Weights of a small transformer language model.
Architecture: RMSNorm before each block, rotary positions, no biases in attention or MLP, untied embeddings.
Training: a variant of Adam for these matrices, 641M tokens, 9787 steps.
MLP neurons of a small language model. Each row is named by its layer, matrix (gate and up: input weights; down: output weights) and neuron, and shows model dimensions 0-95. Each number is 128 + 32 x the weight over its row's rms, rounded and kept within 0 to 255. Numbers have three digits each. A neuron's up and down rows have the sign that makes its largest values positive.
Before each neuron's rows, "fires in" lists the words (lower case) most often at its 100 highest values on Wikipedia text that the model never trained on. A number after a token or word is its count.

fires in: "to" 88, "help" 5
L7.gate897:111144095103164072087152080121069121106138110119144173144107075064130103146121153138081180102144092106170167116136100114112133080122114163072112125052069107113156156129125139110124075163175139104124090099093107089156116085118088145093090153130135089151067071023112106112091143154091149130
L7.up897:089113103140103171052177128108082117066076101102170052100118129094150148187087143129133117129129088122109114118137089144129120138078177154122167088178165091070114161117190126140123118186085145138131120104074138113172136122121101138071125094163142130125115108125161119092150101148081113170
L7.down897:125119105054199137117139094160101080141126131136111160065086084063134128094118171139133132083190117091129160136181123117137130081134116160059141146142094126141169154132118086121111063126163087134158152101119132121152144102103164121087107168116124147146142099087130135140098135108106100176

fires in: "in" 73
L8.gate489:144192151058174159145142093127136178093068123093190100128125136093185089112147121084097111137095109146042155137169151080150143113126074180092122100146121121098168135123151126100145051119088111126138123152118101100124143113145176126124133078204128150105183145086098113106133140172163083071
L8.up489:148092110137147164129107144111185118111156116134149083112093154101122149098120142078099121142091115102106177145120110198144165109174098141135158076176126127099125158118111107119119093165115159109205085146128101108161144189114139194114147168117139146181079132099121130152127148129154109127
L8.down489:117100115089114113152066144129096148146142113114117101050070068182120103185131164113046161096116121081157129095144128140141140096094164117127091114132154108127174115068134132106142115140141148179122108084085155106107086175122094120112084110140084184150133124096141146133116161104109179102

fires in: "of" 45, "following" 6, "fletcher" 5
L3.gate795:133155183112175175173113123051120137171113142138180106147175152129168106083177180087149123186166095131111069193147155090176191123066152167125089081210113153146164097137092098129149191129148068142127092122076135100143126135145122153116121131170155155129158143118124191076145109106156153101
L3.up795:199160111086134117095107150084071140079141227098146143118161101104137179126157152105187119167160169183173170133136164089141196118120111131096152077090118165089110134131166115120130163152111121158187112167166072138176096159168061091124173128151142170189147136177151166110145129136186169128
L3.down795:108093185153171166167147134090095176199080090122177081103121126135172126126133152153088113119134097115120081185137130111166202111072181101080073132185098114156176085130102137116116152099126088122099101088115087057146128084099145160126113103137104076076145121062131158154147144100136127083

fires in: "of" 21, "for" 13, "in" 11, "by" 5, "june" 4, "guthier" 4
L6.gate286:132110102156142110159125101122183087144069162130189108140157150112135124102147169163114119138114094130125089107131092160080092134144146142135150135198098119135170093149109158109109084074117101165032126162159143106128202085161129094055157123126122114132148090133144084091096146156125116171
L6.up286:105108101065136139116150113133090140147179125102146107145165129109128114187139159128145118143128163114166142142189152120098115123125140167114188117138128131120132083141139130086124139099152119080132146162084126097099128084170142121072119136136152187138102123135051132187148143132160068155
L6.down286:156167187179087085100125124140134114138085157082149133121161180141122133081123142102089094113163142157143073167137115160149135091143129130139126107157135134184134140207140107097104176140104182202097135064122083131148170193143114110142108098107096095092127062108164094074164121152126151127

fires in: "of" 34, "lost" 11, "white" 8, "original" 4, "third" 4, "single" 4
L3.gate296:129114181112149121157101140064088127110078178133171095126117098117125102114131124153156073196140172184112137077127160078108081156172103129106135133109182134100165165074119110063108104110090120118162149163185139177168191129133136103123174149097115166152162176185172142083181117114101190165
L3.up296:114139181131155171197123126080112119128150172163171100115134152159121072102106163153101077182140184162132129134091146083156097136161155160115127092122155142113152127138064156078131162127136136071136198150174142139139137107128138123123205126085139160122147153216127119117210110097122124126
L3.down296:098171064124128140135166119173116137127171087171162140132149125189127108139095142136099122050127142099152107112110081159166159095106175074149081067107047137153137100183127149170148184174101136076156122099089148084120055124113110200104122093145136112113124097089070181161143115118142050100

fires in: "of" 43, "in" 20, "on" 15, "with" 5, "from" 4
L6.gate462:118168133122116095121144111127096125109113116112121144088125071131145090114134113148114159182111108129146149143139152129041170191165125121132110140061082194128152221117163147116078102089097121196116114118155142162120128138149163096131144066126083145103160125092140156165073123161161093186
L6.up462:110115140189130077167180096089132176145114086180120045152123077131120062135114152136152146114118132111103106118150107105109183100095131138120136080118094168167160139130146113105135121103124063135136107133122141068186104158104160126111078141114102119113149190127119176071140188117133138188
L6.down462:103156112162107116106161136072185111182053117154110142122141163119060047092088101140124110131132179146139110135194128106079150103140164135138111117190150176194074143141141193123146145132163159176093171120100091116128154144104166163156137093119184094121077087112110113167114156123162139115

fires in: "of" 90
L6.gate965:104104123071157097139106086159056137116159090080173116127153178102104122070102114093144151147124119190185053170123123078149125086189144179103106085159130129132156126168148107123018166115150081136084135095087066162165183088120158185105146144153102101152142108115110129171138125208097110116
L6.up965:139129166195168171165136118131100119086100125135147111132145088176165121125160116166090124086136142150145138140133122176118130214055109133182105131092134201101171110109114127161116084088081129136096096143105129165136127088150122117046109123119086086116147124163128121096130128124089151181
L6.down965:109144138051123134160085052123132120136154078083109119092163133121124150078150120107171140137135096145146057154178140130127140137160146131097113088161109081131162127148102148139060177128110029182093151060085141062105185154185113130141199118140098086111130131119148107114092134192097115142

fires in: "of" 16, "moved" 12, "joined" 11, "signed" 8, "flying" 7
L3.gate500:126165108135131128150120087103165159096073135111122146115127054116170120073182116100150063097184083134130051135131157108121130127147161114111084068132188119127098125121128091125137085101063134167151132173127097118173130209115102112118149142152065072139124089136150126110162134163076206161
L3.up500:066148108131147173150117088150129172124110086108096108104113118123148144065134160142125096074187110111078032192081201179155157091146124109111095122164166145146126122182105130108144164112117157169109177168124125136165150116080104155126170174151122090115110046138102143106167127088087181174
L3.down500:053095147162167138167120139163111140150099050118109103093092173141171123134135176101133114124132129094099118155082180194124202146104076114100157163117104197144152089196120190088127191157156135116130194092121130143133154080092111138159163116157152105094071080137121173125161103078109115178

fires in: "of" 69, "in" 6
L7.gate511:129193131183075130150120095110115109104074133180157187115098148175148094135165106144153074183135113150170123178112149170108111134133115161119047169083157175145137092157107151085120102122138135131078093194113064181146135102148146053094108101111099141130133147112095143158181117177137117135
L7.up511:145158154103153108153142104115091063120114102130121143145135113152133164126146183076082185123124052189173114089198115176144141074148127181130132151120132093177135087142133173093110092099141070120088104111101106111197130143155174117083145128143068083111146050110102133156155127156080151072
L7.down511:172156138062135160159150125107170137113119150103119187139174134082113141127176170128117129131159160160138066139101104129107156102100103090125143125114095162079139146187120149129103145127112136094062200084138088099133196101113128133126086125114106135160125146142160020103132118123173084107

fires in: "of" 26, "in" 21, "by" 8, "from" 6, "for" 6
L7.gate932:107195128156141141103100120070077106151149138125179121178115148107115083152133115139189115175119160125180085165168141123061094166110115110146188150127113126092128145085213115111146101118172138139109090159114111135148120054155133124131092133161123096109142124072128132139080092149122131142
L7.up932:089098094151072120172172087125145126100139117100151117129137114126114124129103170133155120145191094176098109147131071115108099131075137159135103091168064100084167124126150116133077122141142183142146084143075115134102162124110120085164097120177152119099166082112150109140028152143119091158
L7.down932:080059103125109127137131096153142184153112100114192135117170118138113104135121125128130137106172129107103106152173119090110125140115118141177097064134142092219116104155163100132161129116161148103185108126164151143120129187113163136127078152166187144086104117096126134124141204152105073135

fires in: "of" 100
L3.gate462:172146150093154190114130122117129084089134112115152168156150080155129127121133145146157113173160134139177119153174143115108163137120127171105145096124167116116167106103136048116122151105110104153110069173177080150140120166150122086168125078160103147152092111098146159133118147111148150154
L3.up462:113109188091155140126133114105082087145112130112115158130135124154102125164111157135072127099179108195093129125113192123153154128106139159098158127157166156132169070155118145164120221154107147138123119102138101118129176135115157072150115114172068140102143122155141113076148122092140120095
L3.down462:147108166102135175138155097157139104121094136123154158154151126185144105160137177131070182128152097153122082181135165091152125144089123155106142168103144120108136048194132174162133130111116134105051160084135146140112187087103139096214100144167094142087125125116097114088154108088136118111

fires in: "of" 28, "supreme" 8, "each" 7, "one" 4, "fletcher" 4
L3.gate804:134110132163179107053154107135135162134103157196127100145160113075153130173130085146085113140103097102180148075158094142149140141154058115127145080104148169134123110059155114041151098121138116093131171123142064164173119177110129066114153126131077121112159169128159152103060095136119105159
L3.up804:077077158153149149071150117152112101177164126147076113139109158120154142159093123164124179127112110170157163150122095139163073157124083167107185112195146174096165162136146129097141143062161112130089215118161088130120097179146096178124156161102137151102144092134169114081090049131105111116
L3.down804:111118157117053172184125149122104088174170130043142141111122148108123113128124125085232195128138144190111151148096127095117116140122148145135120152120142077083125161172131119155132144096100111166100115144140157128119123121140151192148139116140169143142111066103106107059182123145173135102

fires in: "and" 39, "not" 9, "than" 7, "also" 6, "or" 5
L7.gate530:136163142099182140170183103116113128104122121068136044195136116169171102148139125177123108175163139170121140203171135170083135130072117143123144142079090076117179107065146107132055117107117183114106161132115155177094148046118168113123145176113107068106143162113185202119133104155112179106
L7.up530:162078169185115108117078117153128147173142136119187168151058113132111081120109101113147083159129100099181159152112132090111128160134150086151078058139163142090131166076149103161153169126158211156126143116093192115090139138051119136137073115140118083176127156117154159110120104119096099141
L7.down530:106112117141081144107089096125094138141108036108128100078108080157113132163157108128142173130194158049147134069128178155094088179171103164138099142102100143138109124120177100163076055120113074134132094092140134146072147125111114137151088093127116106115159099070144129168144089127089101142

fires in: "can" 34, "would" 24, "may" 17, "could" 15
L5.gate505:132108122176090141121106121116167145137119115153142129096165036064128115137177121123148081079138147061089153140196133204148112188093113155147125133130135106153138071078170115031116142149103112087112114128124097127143137107119133172097105113129133106155124146089192177144144120140141077083
L5.up505:152069106156119109143103120166109165165184104117101123169125097088132165142146129159106086115096162086102169143133100122073151136119099167170109159140102125169120125070137129107148150169077076091108147134137143134132181075116149172115122159163184144123145131150193157173158113125147113102
L5.down505:160084069124157090142091132185107153137190103126152119134127061153077142166100128149079105118141133113110134135139136098103136081126119144172077142150124131160098112138086116144123147131130054058101171141053074135112130062141155145121151153182163150159132099143162117118134126117140142126

fires in: "of" 80, "serbia" 4, "in" 4
L8.gate175:148199072106152122150128101135127120162100099141162176161164114126101064153120156133189151161160128191203138188229115120166080141101085122103136140116153196118162129103152158113058139168183129141089083134191103101128165129081156102130157097126096162133089138103147122109082166124122102163
L8.up175:166137119166131151154136147225115199098151109127198129177120149106116131101135138170111160113110095150141096140133106126083138096129148159137093158152121142137073127117072094155129205124151144146116141070099148133132204133151146128155096104062162141148131131120188130123173156114112177103
L8.down175:135163114089113149117073144101166201139092131123154077095074121180137119122137177157106157188136102106167089123120121132142143116175187145111065111187137134126121143068095111122106115111152118139093119148126153165141149096129123100179080069125140152143137169118086086135144157126165140149

fires in: "not" 32, "would" 31, "to" 9, "t" 7
L8.gate995:166158092095114105079169074105100143135156112145181076111135080088137105110117173093085127109118143094154163140099081119073088103132104169143218160091166148203123061107175150125144113150090149135158089149153156129081147146151101149111150099083146144090136093124163159139186106116118154101
L8.up995:134128144075123115116102129151157133112126121168139072089114143119082143110150107078137124119164110110171082120165057071125182140149089163161142151134083126119151166097145152105160183109112112098169126117132118128163079192167139115153143139156166093119163099116158143146127136097078185140
L8.down995:096124098089112116133126055132170097167189110145096165127125082174089141155127193152120166151154090140193154096132057100128133095145097099109150168164091134141081125141121184129094089097088161146176161142163152105147148084092131154105102113072134193141088087113165107101135100123080128155

fires in: "can" 21, "may" 11, "will" 8, "they" 7, "and" 7, "some" 5
L7.gate754:125089083083114097166160093160119125116182059123157113135110093141075076175113156128122109088137105131158119093174138071085164160179170178058116151113096121117161129144163085097146077151129103097105145200084164125169176142098121159176079119090183123148158077097159160105086128137134070109
L7.up754:148099134140171102123091176210106180115160067121168122141107104104131056141145154172167105083147014076144090115097122117129170119139179177104152173133109141114092163101158121142103098126153207126113144124036137131162168109142135168120109147099156081102135055056146143058132087178151153147
L7.down754:134103093136169094157134072153140151170144138160104110089103063174133084164131129160112043139140112083153139159109119118104093125145175183101119163162054140125130143104100153165146180117129096080171161133093102137169114086152148159131092188094148118168090071100160126101131145139124120166

fires in: "with" 85
L5.gate384:072113179139128125138092134144149120168158124144125110157180111089127174169183128166129096112159149108150122125115114160082112123097122191110183147070135188127089108114168117143105150125104128141140146166128167156180037193098165130129149132084058112115095135150187229111156166126069107155
L5.up384:126156127172076077083105069052126138127109182128120063140094118161116130112130112139082171130130148134136113105142129152086192104133081100141086122126190142127129118099135114165149128202115100188105098152130083135151136148096159136161082152141121130114123180121151131122121095121188161145
L5.down384:126131132213145121063122067093135102169118157119122109174103144103085139153184137151129127138090142123142095110106105124107125151104124157179108107164149159106146115100131148164084146128113134139141174111116132113091131187103198115164102169126134148164160106118188141098141067116173082055

fires in: "to" 75, "may" 17, "could" 7
L5.gate389:141100074133142126080119117139124154142140091091183161149116052099112074167140187088126189127124140074101211177121123145077086143083099207086144155108099122147128117148146135102123096141135066090126146141155142094102123147131105152157097159130121105123052111119166165155146133150121109150
L5.up389:155079096124156106168111168136086146145125126142132093140138142063132132198127120082103127054119135135117140132178040120138127120175143121149142157127104130177123158121190115081135146165135068114196106162115188105164172147135164159097086132158152141134170131084130151133121060109131146143
L5.down389:181131084083136078095116117138147177144164137121148185121126063069081116135121133156107175080136139096125141144149120117139087081127147191109122162112124184101114116179103104101102148135136047067115122150109105128119108077136119130135105176120098177153120143140121140133116147100136120121